From a checkpoint of a small transformer trained on Wikipedia: a variant of Adam for these matrices.
MLP neurons of a small language model. Each row is named by its layer, matrix (gate and up: input weights; down: output weights) and neuron, and shows model dimensions 48-175. Each number is 128 + 32 x the weight over its row's rms, rounded and kept within 0 to 255. Numbers have three digits each. A neuron's up and down rows have the sign that makes its largest values positive.
After each neuron's rows, "fires before" lists the tokens most often just after its 100 highest values on Wikipedia text that the model never trained on; "fires on" lists the tokens most often at its 100 highest values on Wikipedia text that the model never trained on. A number after a token or word is its count.

L4.gate491:176167111158182097106101116143136155098148093161144138174118199150094152090103129148145083096111113167165131087122148135139181175168212110171181112158135132125137114149157170124172101085096111161073099119174118127159117192170105179206120120125065042085146111108151140164138108158136131184142121164087140117181139148163118159103130115175093095155063168124128131083122126150103171132193
L4.up491:093078188079127163136096138150151064108074167112117100132138119116115180105097157161165126167035122178151149131139144122139117116159142154139196095118092154142184113083146099161113154134157123137147120104165143147128169120069094113098150116072127139102130072145134090139131160121109139168113097108192130112142075078159063128136177157153090092150120186124159179103095132137131141060155
L4.down491:165111092120155099144148159128078146114058157096159173132118154160119192113102113122134103124094102109075134101135107179152145105165094088102160132179146061144084137096088079110117087111109110123107074142089081141135099090149131114159052140163186132102141178212079112118088137129093116118167149144075154124190095161107129076100112187107127144118176115098161125181167104118126130103121
fires before: "e" 48, "s" 23, "ing" 10, "p" 4
fires on: "av" 31, "os" 27, "ran" 19, "ak" 13

L6.gate453:118149168157091066185102117151150121153115149131107042085158099116137121143126172153108131131124112132122120102111109094140121126151142172148156167163146138106121114102108169135101136153190078102111156096131167140162136156135117106121174122119141103182149139164099105237148153106069072126086142051120144168148122129203149102116078114129160204130115129144128121173141147100132100158104
L6.up453:110106164159102141086101067082128124147122105074124148067132108131155135138124116112131175092126150069131152075101126133133204085128116172156093128236131164124134132118162115165208100075078122146131143149139139082110145113134108132127114067146101073153106162121078059179119120117137124109174172139148131104127097111125121099134091076085139107080123028107134162121169104123178169101082
L6.down453:172116140129127106084135046155189139129105117131130137170109114097130150115128119100216120142173119149138121179058157149093150091120126162158118189164139119029155072130152113094173170134109147133139162138128169135138061152146117061156143147137157159115059116134137161107130162118121127120172185047197049188163111172085158133118091100059154143165084118203150127153122133179171107159134
fires before: "y" 24, "ia" 16, "ian" 13, "e" 6, "a" 6, "i" 4
fires on: "n" 25, "an" 21, "al" 16, "er" 10, "ad" 10, "ed" 8

L4.gate46:129106098146106113112110095166160153164181147185141128071144161108132145163191164102121112165128067049110131081108113172110141187184173123213144101141133134111134089151097148186149126144091078102165129195154147092092122107149144109133159074101126110105167120096123119126091106153138109131060104118169100118100035132122151129133100109114097115141121097090101163144148124094139190145094
L4.up46:123134125130142106150053091106172122116108112137115095115091138139100102161111153086124082168161133140120145121135111150160135101129069128083119194120147165109130105168160136127156134143007090075122120161102162141106140106143158112081108079090141152109145103122110069114074108168093155144112189085134113128135125097150125171097087132140101103152141110110129113109170102209132149114143
L4.down46:126133126051119096096197145146098085117162144095165123145054111115135174133081135124120112129136120142155151149107151164144152110086120083121088166103115095196107098105152123175141169150138142175137135111151190156136096176126120172145139154062139188138130105002160103154108120142135148126112155127095082164187089123115162157180096135106137140129145170090109094092078065122119112096098
fires before: "p" 27, "is" 18, "er" 12, "b" 8, "ist" 4, "ing" 4
fires on: "iv" 41, "m" 29, "am" 18, "r" 5

L6.gate77:090157152146124088153125101098107196151190106129145137116120075095112163142137125132149130139130135157143198084167096116143127081166161178113117123122123176169168122179108149182117103103095125109133105120183127140212184154071160165090093150097176076147169092083118130106159165109109106122136138118113145147083066117154120096139174083112101099123177096124164118082140103108152076153123
L6.up77:157115178186145088116162172139167107174168116107134145068111082191127101177150071109112123097108110128152098145115193134120116099108150222161147129094091149124117119119135083196150117114126098094078110149117108167149124177131097137171093161070134089161099102125173081112102156098129194098120051212104139154120139118144106110101079113211104137117148123115092162077136172143118066113095
L6.down77:166184099109184152061169175123131164166154098102066140132093155070152137142148081158142128054134114136134149145043124158093162123136127116142168159104083123195141159091129160169176128128170124133097099151140136116115142166144181166171043100147170148141132128081123132085129137091120092122135163158147136203111105156139101153164151127136135142106165157139150191098168143119094212095180
fires before: "ce" 21, "ch" 17, "u" 15, "c" 11, "s" 10, "k" 6
fires on: "en" 34, "ran" 28, "r" 17, "is" 8

L4.gate349:112134128125145124141144060155126091150136140134149132170151102105146097139121122170149105114087137140142130168158169123112125168134196148160130109158123091063093154121092081092133102139155155171051125162110112207165141105153125132186148171146166130100148126118123091218107099122112165145151088170063149100076107174058072142084097079093134100177124089128144167108144199138207097162144
L4.up349:062116135101154124156085111143139098109147106104144149181082116130154118090122086046178150144108115126148149116104115044134148159114145161153043086197136107123154109102118081140154145074119132133127154141120087142157152107127092175115127139125169145117122209102137121138088117103095113137117117071159070187126129150156143123145152090109161100144156095110101141087068148122168121139119
L4.down349:123116159108137070107116144125133139116100112108133132146128095128159126064131107082132200119153128187146127159112144117061191124188171131121132096152137145096108089124148172238138126087118151185117116128148129089093081099130054125123163152123164124117144171193117111100066132093144150149136122084175128154078119089181061126143171122127165121140112144136059071097073065107125141045137
fires before: "en" 11, "or" 10, "r" 9, "ion" 8, "y" 7, "ian" 6
fires on: "er" 38, "ess" 20, "on" 6, "os" 6, "ig" 4, "an" 4

L6.gate57:162130169141102151107084120136129132132205119190131173127156174167115172142208108134165108139120179146160072106134148140137131136132159098142129089177122135100121086158106158145095151105160085119114099088211151129099114097092168085087135114068165076143135132113152139161086108096117083136109150086172104124089137067204144114145110092112082122145066105128084157170156070117134146149126
L6.up57:122157154076163102144136110139142205152147182156155123181186182106115090094139127066113131147133133114171112140061129135148103130116077181180142158109049154121135088148165152145169121156180137162128165135139117131151131126063103103137158144157100210092151151104143101131061101139100126115134179138108106170191080125116106105152135134117114140146083100131100156181119143077108128174138
L6.down57:106098116139089102086120125137172145067138167194149091144078124121123161089065090132160082156137119123171154082189088095155120098139128146140139146137123151135122131143049134093193130097143160124149149165112104072104084049142079147138133130184120096146123178125202105215116098162162037133103086154147117125115099128062175148120061064109126132090134157094134149150125111130084102101118
fires before: "ag" 15, " |" 11, "v" 9, "ad" 9, "g" 7, "es" 4
fires on: "e" 55, "am" 5, "l" 5, "le" 5, "u" 4

L4.gate217:146084140130160113168126180163158130187168097164078120090143143160112147177136130081075127153105143069133127152115086053210130189167114165128094141108087136136139051126145135133148124084116131126157110153117102185168120123178169144115165115120146092098118204159134093130127117062134164137085082149117121150111131204142108107070164132154122107156149180143110125186164178145136154116067
L4.up217:073171115182098095173099145112156146157121143144134100100108119118159172181208070134148148152157129072133131156121107148095137119150091120120154113132084111119111161156174130171174173150080046155120173123076113159176138121156177105118111124147104123109168142140163159149114123150127145154101148159186139160159179103158148112181114111123118086112185121121110141135132149144166160109137
L4.down217:134130121128193012090109145145151152098147144128050128138119176179129129096087126145121135149150123082103156095110152178138181144107076092094125156156129085174146118146123106078154142107151135131107121126115149150129183172122184167149157150142163130140177071097062124193160125110126150118105086145133126127177210097107154077140093118111119057124122136183144159088143113121135165169103
fires before: "p" 24, " as" 10, "s" 9, "o" 8, "d" 6, " com" 5
fires on: "am" 32, "ch" 22, "ion" 11, "on" 6, "f" 6

L4.gate243:098116126075109139098095116150177116192143145178097094174112108097142123141135134165153126199119125141122143141099126121161137176140124093130123160086108110194157136195120091119136168140095190139152125202174160111073164115129187144154145131124101157177192147185193104126093087113116153150073108152129156071143088099158161129088145162122093105100122145185188159120165094153143127119128
L4.up243:125170171096085170133098107067127097149072140132116124130109153124117068152105046085160136156091136133132065151157173164112174155153089140117095142150126118175178113182132136090125120131088096139111143103166113125161171119115193125145135159166152126115126181152054070198119138079116115122104114137074117139123104123109125105104156211049109170185071092153139099134158139156132143157139
L4.down243:124062144114156092101157081088144076135136103107109114104118143116133119128063156129170088130167148130091148118125130143130105047105137169134128135069164153123151118181109137047182083190181123135168151095113092124070103129130184087121098112123156136171170155147129129112154134134135092172134095087074127140131128138103098138044060162139160082113140163119175131138103108131080085129192
fires before: "ig" 17, "c" 11, " n" 8, "iv" 8, "ut" 7, "f" 5
fires on: "es" 42, "ep" 16, "el" 11, "ld" 10, "id" 7

L4.gate161:119073127113106155162137130151146171102110055161091161135109143081091156142145103138160145136151134095058122095143086046169133246145088139114172130145135055122111085155121120187144124136096101193129131163125097158172098129142141059152119153144147135082130204175067139146164096100074196096105147157097102149146123140132103064091160188138103163209114110117135142136108105124113061133145
L4.up161:049057094105112137147189148080109177124150141084109150096104070074172109100127120097142129131107148090086113049108186048145088171076115165130181163118153070082141110152184158100072153144107112180139092167122080150180112099146080152105154072120134130146126164118157087139092074150115170114126138167160147115175100073089107129135082158132138159127184117127123134232138121116096147147160
L4.down161:106177134123113059133119109141039087139127096134136165094092161078183077051101110121071131120087161194128127188110135122110122101132154139130133127127170181107143143125152094177100085113079135115105121109111101142104179110188133166140134133094126119073112135123167135117109087187182179123150142165155124121201129078096097137152148127089137162107173183161155157138145102099154163127115
fires before: "ay" 12, "ac" 9, "l" 8, "ad" 8, "en" 7, "all" 6
fires on: "l" 50, "ag" 8, "om" 7, " pl" 7, ":" 6, "b" 6

L4.gate329:145113119120217120153153095149149118118188091130093115168126125107121085190119173065138163148179132164165147115139168074097112124119053102132133150135113113129184146155152162163138109067142170066094117126116109182145119137137148158076064107078146162067156159129136129113140104087180111130100081130158140118122072160129102135127168080137081170137123089143080177101137104172164114122102
L4.up329:155135154123116113112136077134137155127096188094080111167134113110140128142125069109131096159097108121160046104046112185108172121126119168101117139051067126100156129122141120154170109144157132085160136083210128203135080174130073135095118173049096097146107064110159141157095137088173134089127111118124165122127148166104138107188135114136140162116138131150127085096088103109112086114118
L4.down329:135155135120132072086164122118116106134102120123145124110098137154149132126065083113115106139098118118133100157093146111116168139070133164189112188110181086092116071116145053128171159150158109091130202113115185126082155116160076131116173151134110113172069128128063204135091127135146090131112100160159076121174142102111121150056158102100138119148143118132143204151105148053135109136106
fires before: "le" 26, "l" 10, "or" 7, "on" 6, "um" 6, " " 4
fires on: "ol" 65, "l" 8, "ber" 4, "ly" 4

L4.gate407:169101161111126167185113111166103105131164177147150070148119120123141146133166127117105137134163155153140152232130134111169143143138089160121152133133114120098118130204187117205140102118126142120124163141144192157156138134153131129161102119143174116104233136174185157179082147109129156156133074117151156087181167100154141147143174138165103121105147154153131143071146134082101102135170
L4.up407:093084117149129079094131126125103141137138092110062110142109152133167160190124090098088103087177151070116124124164093150149090170136122126124110147104196133178118139128144124194134144086139121131146131159142144168155100163120110143075103033144107143132138133116123164095112056182137126133133125109175148119174132132082105167119091121109070149202095096127132166057167067104132038175136
L4.down407:147153151127134160120101164141178087156173144088146144140088139137166069107181115114091098160101138136116132090114096060093201170179171171200138114134139102140152103077152163105127085121143152142097161136167082089160169176117082104209170144095087101094110127135178104046129089092099121141101115168100165137143119149123233119126087080140144136108134147179153098121150135117113155117153
fires before: "o" 47, " b" 5, " t" 5
fires on: "s" 50, " of" 14, "ing" 6, "ist" 4

L6.gate359:091098154100165110122163143163095125146153133133129100100140174123179165090127156154124159130152136089139179113080071104162094158143138130163135092133153151167153110119120141141114120129154138067109096167112111135115085087126070101116185090125119172095114123164050162172111110191122154201139108148132109111076093121106111109111150170154126196157110060113152152145137154070158111115023
L6.up359:140117121116106122031092159147114152085082173146148160127157089123130162064122180112120095115142128114168140088167174134128074133161092107101174073100135154103135068121132142117166144161140113110119141138128174165073112169173126151046128125110098122172096137103104171122080173106147140132099076131220156120134070139146126116107142133152108171091074130111149087115178145151153137130140
L6.down359:131132103142097088119147093142057099157162106094038175130102189118089103143148075153140118091117130173167063125134196125135136129139150122099128153104117105083199105174153133127120116128163158105139169129117120102163109130180077135169136116150118171143103098136128093077167127159123114143157105215139138109159093133117147185144132072118160111086177159130106164141156122168167110103111
fires before: "or" 14, "1" 11, "2" 7, "ate" 7, "ation" 6, "5" 6
fires on: "2" 33, "er" 15, "i" 9, "or" 5, "ar" 4

L6.gate266:146070140129103076156091114099170155130110093123097125083109111146113102099141198157123139202136072143115087135180123113145168137172181117174105144141088171108056102119159129160132162153126130165126071147130158114126102087179080114129130160163166152142065186083147192166139092104108119119095161097148140175087161148117140147069156136108131156116024124062114132139089100140140117168144
L6.up266:135118146124142121160122179123193145052090144173140149086095042189119148123192149052100166132111148172100165085126094163083145108103121098118143129087158073126129134086109145138194150096145119085158076145141152139102119176142143118176112092074110164117080119131179171111141170108103120149099075161117208137140112108115133142104148067166112080100107133095101093117109091143155055135113
L6.down266:169176102103126099139094149075174122070181141100138082099145095108125108166149120218148134140144146143138117172116166159096073172023101146106159155082119122149132066115144159135079117145131119122122165126124088107096151144114147142103154183105105112123134122118145142109129075124101133144133148141109173206106159088135199141129129104121173183134203138129138024130114112169107146131095
fires before: "s" 30, " of" 5, " M" 5, " B" 5, " in" 5
fires on: "ter" 23, "or" 12, "f" 10, "am" 7, "ist" 5, "in" 5

L6.gate345:150145158131077175185095137118115153100147087122128150158152129201114130165139125130144081122152096176125140186093091109189153154118141185154133124164158134112129113208107186147138106152057171162155134115161160114145154104113114116167100110171103112164190148143130133092112100148119209086161144071167131101170143126119140138139090112111080044134153133119107144121064060108068092099183
L6.up345:083159143124137115105171125138156175113148114134146124153068100091129139083171152129179108120136122122109127136180030119113135107125122157156083126177122118197094105123109173135109078122114127075106105076156091126138101233162118101111079157119177084122119145149113101172128171115093103100180154161128143120110151119069100131128106087071081161131100158123091130113091143177105167134149
L6.down345:122111150168154115091142134190160082068090087171123101114091121098126105146125178129136148087118138143095108149103090137089097120154183120135174173087177154234123122117154138120117151105106185126121110116162159179182107062129153078105146082121145142129147149114129132105128130165193094138105121190145068087135149092112140188180093110162114121089122154219134104109118130136135095073121
fires before: "ow" 27, "o" 11, "u" 8, "w" 7, "on" 4
fires on: "l" 61, "-" 9, "a" 7, "s" 7, "r" 6, "ing" 4

L6.gate126:124143135142189141087144124131128125148096192147152154113131162145133093175129081153086113184118128181154160146066150119129127122152156147125119191103173146131157080171115106103144120166110142117121076172155120106124204148127119120156123149124088109156130134157141092148157095117191176110176152105077126131061115129150166124131171125083102190128147086121108124095125178106083119178098
L6.up126:110103120131171083142137133121174164147144182150156097168138147107104150126112105114093103157137122137101205103176132126141071141169133101103065198072185126146159107147053141140103105131125108134160186173055112082126185172149085125108140141112112176115108175104114124164148180117135103118101175113188128180099138087100163036147153103103138120129196076104094148110108088162136177125113
L6.down126:131183130136176095112099134124126115151112136135145168135184092129161166091141147146164103121116156054184136142095067161090185150144111083111134139145139108141151115090141176147155197176143134101069078139134173079194169116199164109119144121180167116086094113148119157126102064121142157190103148123162189096102143164106072136080140139124137147166159161131110165114125121156100115171076
fires before: "ic" 33, "ri" 10, "is" 7, "ry" 6, " W" 6, "s" 4
fires on: "l" 39, "ust" 15, "ed" 12, "ld" 8, "al" 7, "an" 4

L6.gate418:097153095113170125081151123156180158098166169154101105193201123086207121109095176124114097204188064093147136145130155142159091120121162105058161169145116133136165109092103092151123143156106146104105116179124154176125114117146101115184109174075102148169118141160121102113127108145091125098171095069142112115102150171137124142149121106108091146128142059103118187085143182143169073207122
L6.up418:156094145098133118122080152091192133148116096154190126130127133184137133118154177096162178082170080035141139133174087145139167154095083085104135104128123071095141174154141136131140114133107158130095148132105135181081140102131169138105116150119163131130172194153149082134119162130072116084145140112132069135139101113105135131148164107130118066093189172169139107150068114137067152157137
L6.down418:120165163163106143106095175156052098129139151159112148125131117161121168201103137157148099135092162126108112144115184148132126175109087157040117143136080135138124107113120060133101113163133077113158155147105106141164110091145104159151088087145116146144083143147128136119096147138132100174104082115125152098105120108088116115147117186108191126082124100138210216129128138109155156204129
fires before: "ter" 24, "p" 22, "f" 10, "ac" 10, "g" 4, "l" 4
fires on: "f" 22, "s" 20, "im" 19, "ar" 17, "an" 7, "as" 5

L4.gate288:066128128114133096159131162146121128095160126110106122121113139157164138129135096177144136167155108116109137117099142133085146070143100141166191149121063158102159068129095069126151095123146053087140136156156141114081156129162182103165107139195114121222172114091174163158123128136100139156144103164097084161188088107105136086141120143169094126144055075162095137084144154110144174137150
L4.up288:136159121022115173129159116097142147157082157154145152104124146119104139132131084102162169145119145180105103141110168065182155111154133157138136136091166223141157166175194081100138160171144170143068143134083177141155146125131115103146154103134145136078115072122172072132145136136107153090142162148093069100105105122110092112132129213143094155185104144081113099157213118170110108105163
L4.down288:123115183145125203123129129141079185126124127114140143158118113095097208107101113122139116121140132059100116154130129131106110176166108155083142141151095146077102160132122128051135104104109159148130083104148221150126158102163098122162108110140118145146181139128142141065074083143085128150131106112055138114164140111106078083149186117122182095155177096232155154183133082072102138141124
fires before: "p" 50, "ard" 16, "t" 4
fires on: "p" 55, "w" 21, "he" 6, "c" 6, "s" 4

L6.gate60:132157200066137143138146120146086104106159173108098180115109081134102174068147118157146151159161089122152117154154128100133105124145130158142084058096112140118064162186077130151128086163120075164176112097148146153084123149164121074133127166136149137093124084182125151182179124154147115108159116168178129175090124156069102095092194162090140118145145098125117182133090136104140120184139
L6.up60:095093081079122136098170158120150114091105134116154144119167146136158093127105130119143195063087125187158145100116147084115106104078094103126208114155153173137122141132071095125090183074111088121131137147142131140156166136120159132212098143162224137093065167136149139153179116146126148097137147163150121182103149114117090164111174151137138164178105113116146094160099187125142113123079
L6.down60:109148123138095137110114139142139113101101121166118191128123088086165173142121130122127106142180114176129117131147159158190113106045105158147146086089116110169180104155117152044130166152140101093114095175116095179107120166128114131194062190187113088106075217095156113135112121142153166204190129115136146089085163103148143151155151110141092150111108164144104098101154139170107118105146
fires before: "ic" 66, "ent" 6, "er" 5
fires on: "f" 45, "mer" 34, "um" 8, "h" 5

L6.gate110:174161118137169168121150124135194128087104069123093126146105130142111133111169085119101168133102087093167140114084109141141210080141212113106092077176129117107163093086111096133157119175165130126108083127106143126111175192140169122098077119094137096122145137103118071147154146106105066121138097142123133129159146160177116123080107126092134103096132194101098161096075115150141081112155
L6.up110:200113185144121095123182106132122174128145117141114104095095125121151105120164115134045093131138152190150108139057142148091151173101156083145126095088127104131160157153146173163062092110160144164107185096169097097123119117150140092166119115133147125116132098150143127150161171206137132137138178146154079164116083131116077089147114070105150088169190183126123118110159086129092156135196
L6.down110:155122094146086115110044126074200118156096085143135181165120103122097127098091144078124132117130153115125205137172146135148072130136154100176185170118096133128099164129133165070136131174163125106140135110115218154143113183145096148176105205118137101111099145156137132137121101099098161122124116075170175098180132137152082137148099083115112147131130133129051121105086115106112173133124
fires before: "e" 21, "ion" 20, "or" 5, "an" 5, " and" 4
fires on: "ut" 27, "s" 15, "t" 8, "it" 7, "p" 6

L6.gate376:130109191095174139133186192155182149107154126116157131083135139153136187146115139137141086145083108082120138128162172129151127153164149145123138151146048175200167086135103161147130135153104182139120134104146146111164153064086131108109155128182128056151150124194116106152095133148128135132075063180131105097128088143144162111075215125143112125136131105063169211160083164108128142151153
L6.up376:111075091157088069163117197142120188117130090151144157112149082077142164129130134091145105119173086130121155147163155122206143104118213132098129159138089143142059202079145138097141159102080153125145135081105049119138117149136136166188134156151132140127136142158138127092141156149070124110218137113163107094135147137124155135114132122098092110165177080142139118162076136102138118129153
L6.down376:154078099108061120164079191124079098114079126136134143141126129168136129130129153091079108155073132167096121192072122187132110114158161119061097128164180150087128134110177137198113132134123149184150109089161086161100202144087133180122065108196094115130123128089122083067128106138082099115143115056111060121111081173152129140151152104129105107125137118135135153069137102114132085140139
fires before: "n" 25, "ac" 13, "k" 8, "p" 8, "g" 8
fires on: "ar" 33, "ur" 32, "am" 8, "ac" 5, "r" 5, "ou" 4

L6.gate322:141113118164209110117143113103104154152191117123098081146080151098144112103121156220131054141089194147177121107128157138157108155111124142173097120125133134111172100151089174167119125076193147131107090116124120091144116148122145132114155121153170050151113084145121186161141051153181065096164142096153125143168116060133174082141157103119115116150074138125112138163146125146123175140066
L6.up322:138146121093114076150218120082124130150102088107161150114103114061142131144111095169139186131102104149167147149080068109092102193099152096127098147128196106201164112121142183138155120144167152130113066120123111185117120131140166078125139127117136084188156137102091129106126128092145062091150152087097139156103133174174187136162142149157171136158150163091077120085124120105159167184118
L6.down322:139167115070137146112158091105127144087128103109122168094112148103105133096123109045185202192118160133128147133136097164101139103138136129120168102129055116140118110130110107161115117182132161205169123160135140146143124125119106143133173042102092160124086102151131183084093096096103213145127149093095183188167081167049135140179174104109154094182054139164136140122122105121135136134167
fires before: "d" 26, "p" 17, " re" 4, " P" 4, "s" 4, "al" 4
fires on: "el" 24, "ou" 16, " |" 13, "al" 7, "ol" 7

L6.gate481:159116144158196090074094131168140124110070198131093142115157172107135121169130216135118118186077121118087133096080192139112117152169098085174103139077065120130140143166110120127092166121163109163043112175165150158124160126087128127129219154139136159099153132152157184135156152124133141096153165124144140158063112124134184152083157117149119158175104187123119147095140103107120120100084
L6.up481:108077098144165163109178116122117078151117126119097171114161110089126104051158155142174114142133169113151097118040089115034139129102133142179138107129157157141079141109139125116172107110139133159117102192122137153107077154110157192150145138149149077121181128121165076099144092122155181201079119119148104087110179085164093197139085139111098115178084161139139095166139126153135171163162
L6.down481:144092141162126135127111133155125170129132154126135072134162133152079120131145106120129151122182156128164162129087131033155138082091154114157136073136179156144201110131127142120101093157151179125084109111154118178067135138101117130105122127160078173110173121067106106126086112121115095138144154092137101143177153130078107098129084114141179100071144130080106129176188088088102150170170
fires before: "k" 42, "ic" 6, "on" 6
fires on: "oc" 24, "or" 20, "st" 11, "d" 11, "ic" 6, "ist" 5

L4.gate74:136116094112141139131132134142116174113168082152071078161134152104099165159105117105085211132070134151160125191171129116132166133132154120117160138156043129092146148133149138109190118177108170201111102147110120139109071218133111123223122135156152123127152221102112122112110103142102121124125124161156062083116173084147108153073181155156119125111102115124126166144109134185154104114164
L4.up74:185163229112117138156122154117146132141111156087108116228147157151147100082067122109175174152145165196134075150153136101117130099135069127166115099105143160144143112120085121116155133164157130132152132090183151073183164136116127121134098167116122078139122117154101181171165160150082131141134116185137085107094171104096098135152114144172151080159092107105182143153114080110143162113138
L4.down74:119074117098162126120132161139138080175095176015171192119135155136047090135168126089140136117132113089073160101126139156120106119094192144106148145128211134095130088125094137082121080101188115192102134116110118148095152138155149154225142177108146116177155072066131099079190121133113110124106086104138166168087163161104146095141061103120155154146171163144159108186119105143127162153164
fires before: "e" 42, " be" 12, " s" 5, "ing" 4
fires on: "av" 44, "e" 36, "s" 5

L6.gate48:119097120123157098123162181171175101090065137175105155122162152170127061135130098128138141122102166143114113138129166097064082166160121083084105110108114101155187109146170172138124089185118125163139117184122076107161147114169148087159092096117156083147183111166137225094144097147122083143148144144130045090103145153144087136086140121126091111127197142128125118157172141219103165136198
L6.up48:095155131134072144143122166144190145095121094179088125099134150162122118129129104168077136170184126140142098110117139111080052127111166103074102097138195117156123136124137143141135115141054104141136086130101094104179106138163092104142144077091147140132116160198151158124137096121124103144181084098144109164120165054098075090103087189171135183114162160079163115175139067148154071141184
L6.down48:116104166148151129104119121127135117052120222149121103139134150081176134195052097113162104127088111184163144139147114134104148143060200119085111138148083103122118129065121073089113138087145108151113121039073105133151132174109086110168165132067081149140090090143154083139084105137120104142142126167134136112167103099203151137185112106127165130122114126120146149144180095101133125126147
fires before: "ip" 23, "e" 20, "r" 7, "ow" 5, " " 5
fires on: "h" 33, "t" 16, "d" 13, "k" 11, "ad" 9

L6.gate321:133144032110162132116162073099143171156146115150140170131155139155192154067115118160187081138083170144093104169158080137172119156172085148131115136087102131116151152129095119166096070097113132145114098107144073150165157148178140150161122087099113134115134152104081116130129124116120105084113092139132093119159100098109139130107112072092143120103080103129047120160064189130122074153085
L6.up321:140104178088127140141162128149135107122128161206156146090141092145138093091169128141156145109161135171109111156183106130162100117150129078083138132140096147137221130114131179154088104149076115131132116190168152165140126111151183097182090071101092114096153129094160118110083110147100068096108141121168110126130094151152137128136086089157130139043097104126097125157107120215187014133125
L6.down321:131068156085156129139105142167157137128148075177125144079135147118116133149157057102143138087121176186134109139138133192156148162060085110087076100170073179122115137101126089154152108107092134152115079126117084208123170130136117133192159140093103107157148081091145088151085125155146080186079140148094135129128124152129134122112068106097160153121115147144137048118161133137079123102105
fires before: " " 58
fires on: " |" 100

L6.gate166:090131140069151155101136134147100090125219064131095156117094123139133103171148126174197127097083114109160158114122113138112117169162152125176126150069181157157118173091141139154122107118127167110103150125088117103109141174156170121178111168147131061119145133108095157185067090108199155134111017106133149102130114108120140112095101128134119143087123147162114175049140166149082107135114
L6.up166:127122092066135100151140094117077157075158093114120120119177140113124152103173122200145127138163123145137159102107114106081152187130065105115145094127180131172127152109128134187137119063195178187075114148101113085108113189174108125116116165136139138101094151103170149205112116150173137142113100109219164170145170080167102123111087096091123159153109175182106147146125059140132107106138
L6.down166:080175147119098124122054117116101092135111142093115161139196092072180101162164124090105092097148147138137184127133096111116110083122166151131158137127124172163106162166120107142191122112114141091153121133187090190179110124059160108090067139160076127142100097106101125109131119084067148139108171116112093097203124143115179099139099133124109148087134086127052116147137121109139124091154
fires before: "d" 33, "al" 19, "us" 5, "g" 4, "ge" 4, "ur" 4
fires on: "el" 27, "er" 19, "ir" 15, "oc" 9, "ud" 8, "ct" 7

L4.gate180:079143127112112129096103197158128070136139155179151102136122140216131092106127104167134150115148155123101133153125130133122115141166118161073105128100123158154156082133148104200174138095095128103165155133106167080111103165106205100108126116104121161059173118165128146161120150149159102149080120162183080150125058127100231105066112167170091127167118166161086224114154155156132131127150
L4.up180:109066090086096137123078160131171118149143121195158115149110070138127117110089147113118101125105145081161118138108132086197110164099098106121136070123070103141080109105135141158038152062091107139132164151111117162236072140155118115145123088134204079116124149149107178153202142111128148145117143120136144064070123190118116091111074154070121067089133157160099132095136085168166153106168
L4.down180:141089115103172166134120091151133111106126127115179146138165091094109116132105104150140139094111102125104133138135147141173120138216105140134127149150181135109116151128107071127112070156129131137146149121061139151095153130114114149020078115125141143164150136118105145168125107089142170119120166159177183170192134110105087129158146111156149128142140109112176122123131148128085107177161
fires before: "il" 20, "e" 14, "an" 9, "in" 8, "nd" 7
fires on: "u" 38, "g" 25, "if" 20, "ud" 4, "m" 4

L6.gate487:159067106124144122148128123191113127136156120106129194125063108128087140174137083096138141171130120073088133125145131128164180085124113117167105143145146165077158096156099123107148128126109089056158159162113132136055053091135174121150110126060116111197170158135130126130112119140121134148172071140139089156107148120105113139086056132111039114143180100144127087115151121114187191165108
L6.up487:130150093157098118109146140127156143114113082177101138152163203136061170177108122118097061094137145142118187146088111139152131141118143104175104127109090085102132136164136110143119132116133063146137144132104120125094167082078185159100154101111072131173159134170141120146135194105098139199151096104143164121230166098127135121109155114095091171178115137120144100224192139108106118180177
L6.down487:135087129086105123132139149132090152158096113108152158101114106112202139199085156119125171097132097119140148176097147143166108093066092074119099119095136130129135112113133115118118090109184087143167153159120114133177118115141158147132134131051168141092133104122159098194088138156179131109124085163132087144167154074072098160144099105158143171105124102159106097071140144072123136148117
fires before: "an" 39, "\n" 31, "\n\n" 25
fires on: "===" 56, "ri" 11, "e" 4

L6.gate338:099120169098073119148174089086096049154184155090058126105156121124089149129129130200106156089121130126156084103137094118133115084157153119133113165123144142140123113113073167127097137116119147152138106156102082116102126184125116137151084118056186090110159148094121131187134144099152123095132179148121075167118115086127147160053063143126078071097156072093130190059093190114178108174130
L6.up338:139184146118183167149199131120129102078175123163126116080100142224123165182131140089086138154116189125111097160199113139092137072150130136141177136167124135127138076118103101081110166215195078088112103124154109089157076139079109147133106121134173074080124155083102172141081124182126147094083128086119137130108061147185104121093115149166155146165132114176169128125095161123120135114141
L6.down338:101131141186162114122122175120144117149147069124106131176165091130162055107080107131032134128202173151147170099094148080129142142120118148131077170123094145118108076073107173149139123114076120091147122140206125141123150060145114126169150135135114114080115143197109114037131132134173129093062125091143155156091156101153163116104107137108101110134109093087114145076099127127127122106146
fires before: "e" 29, "en" 28, "et" 6, "ish" 5, "igh" 4, " |" 4
fires on: "e" 37, "om" 35, "it" 10, "ing" 5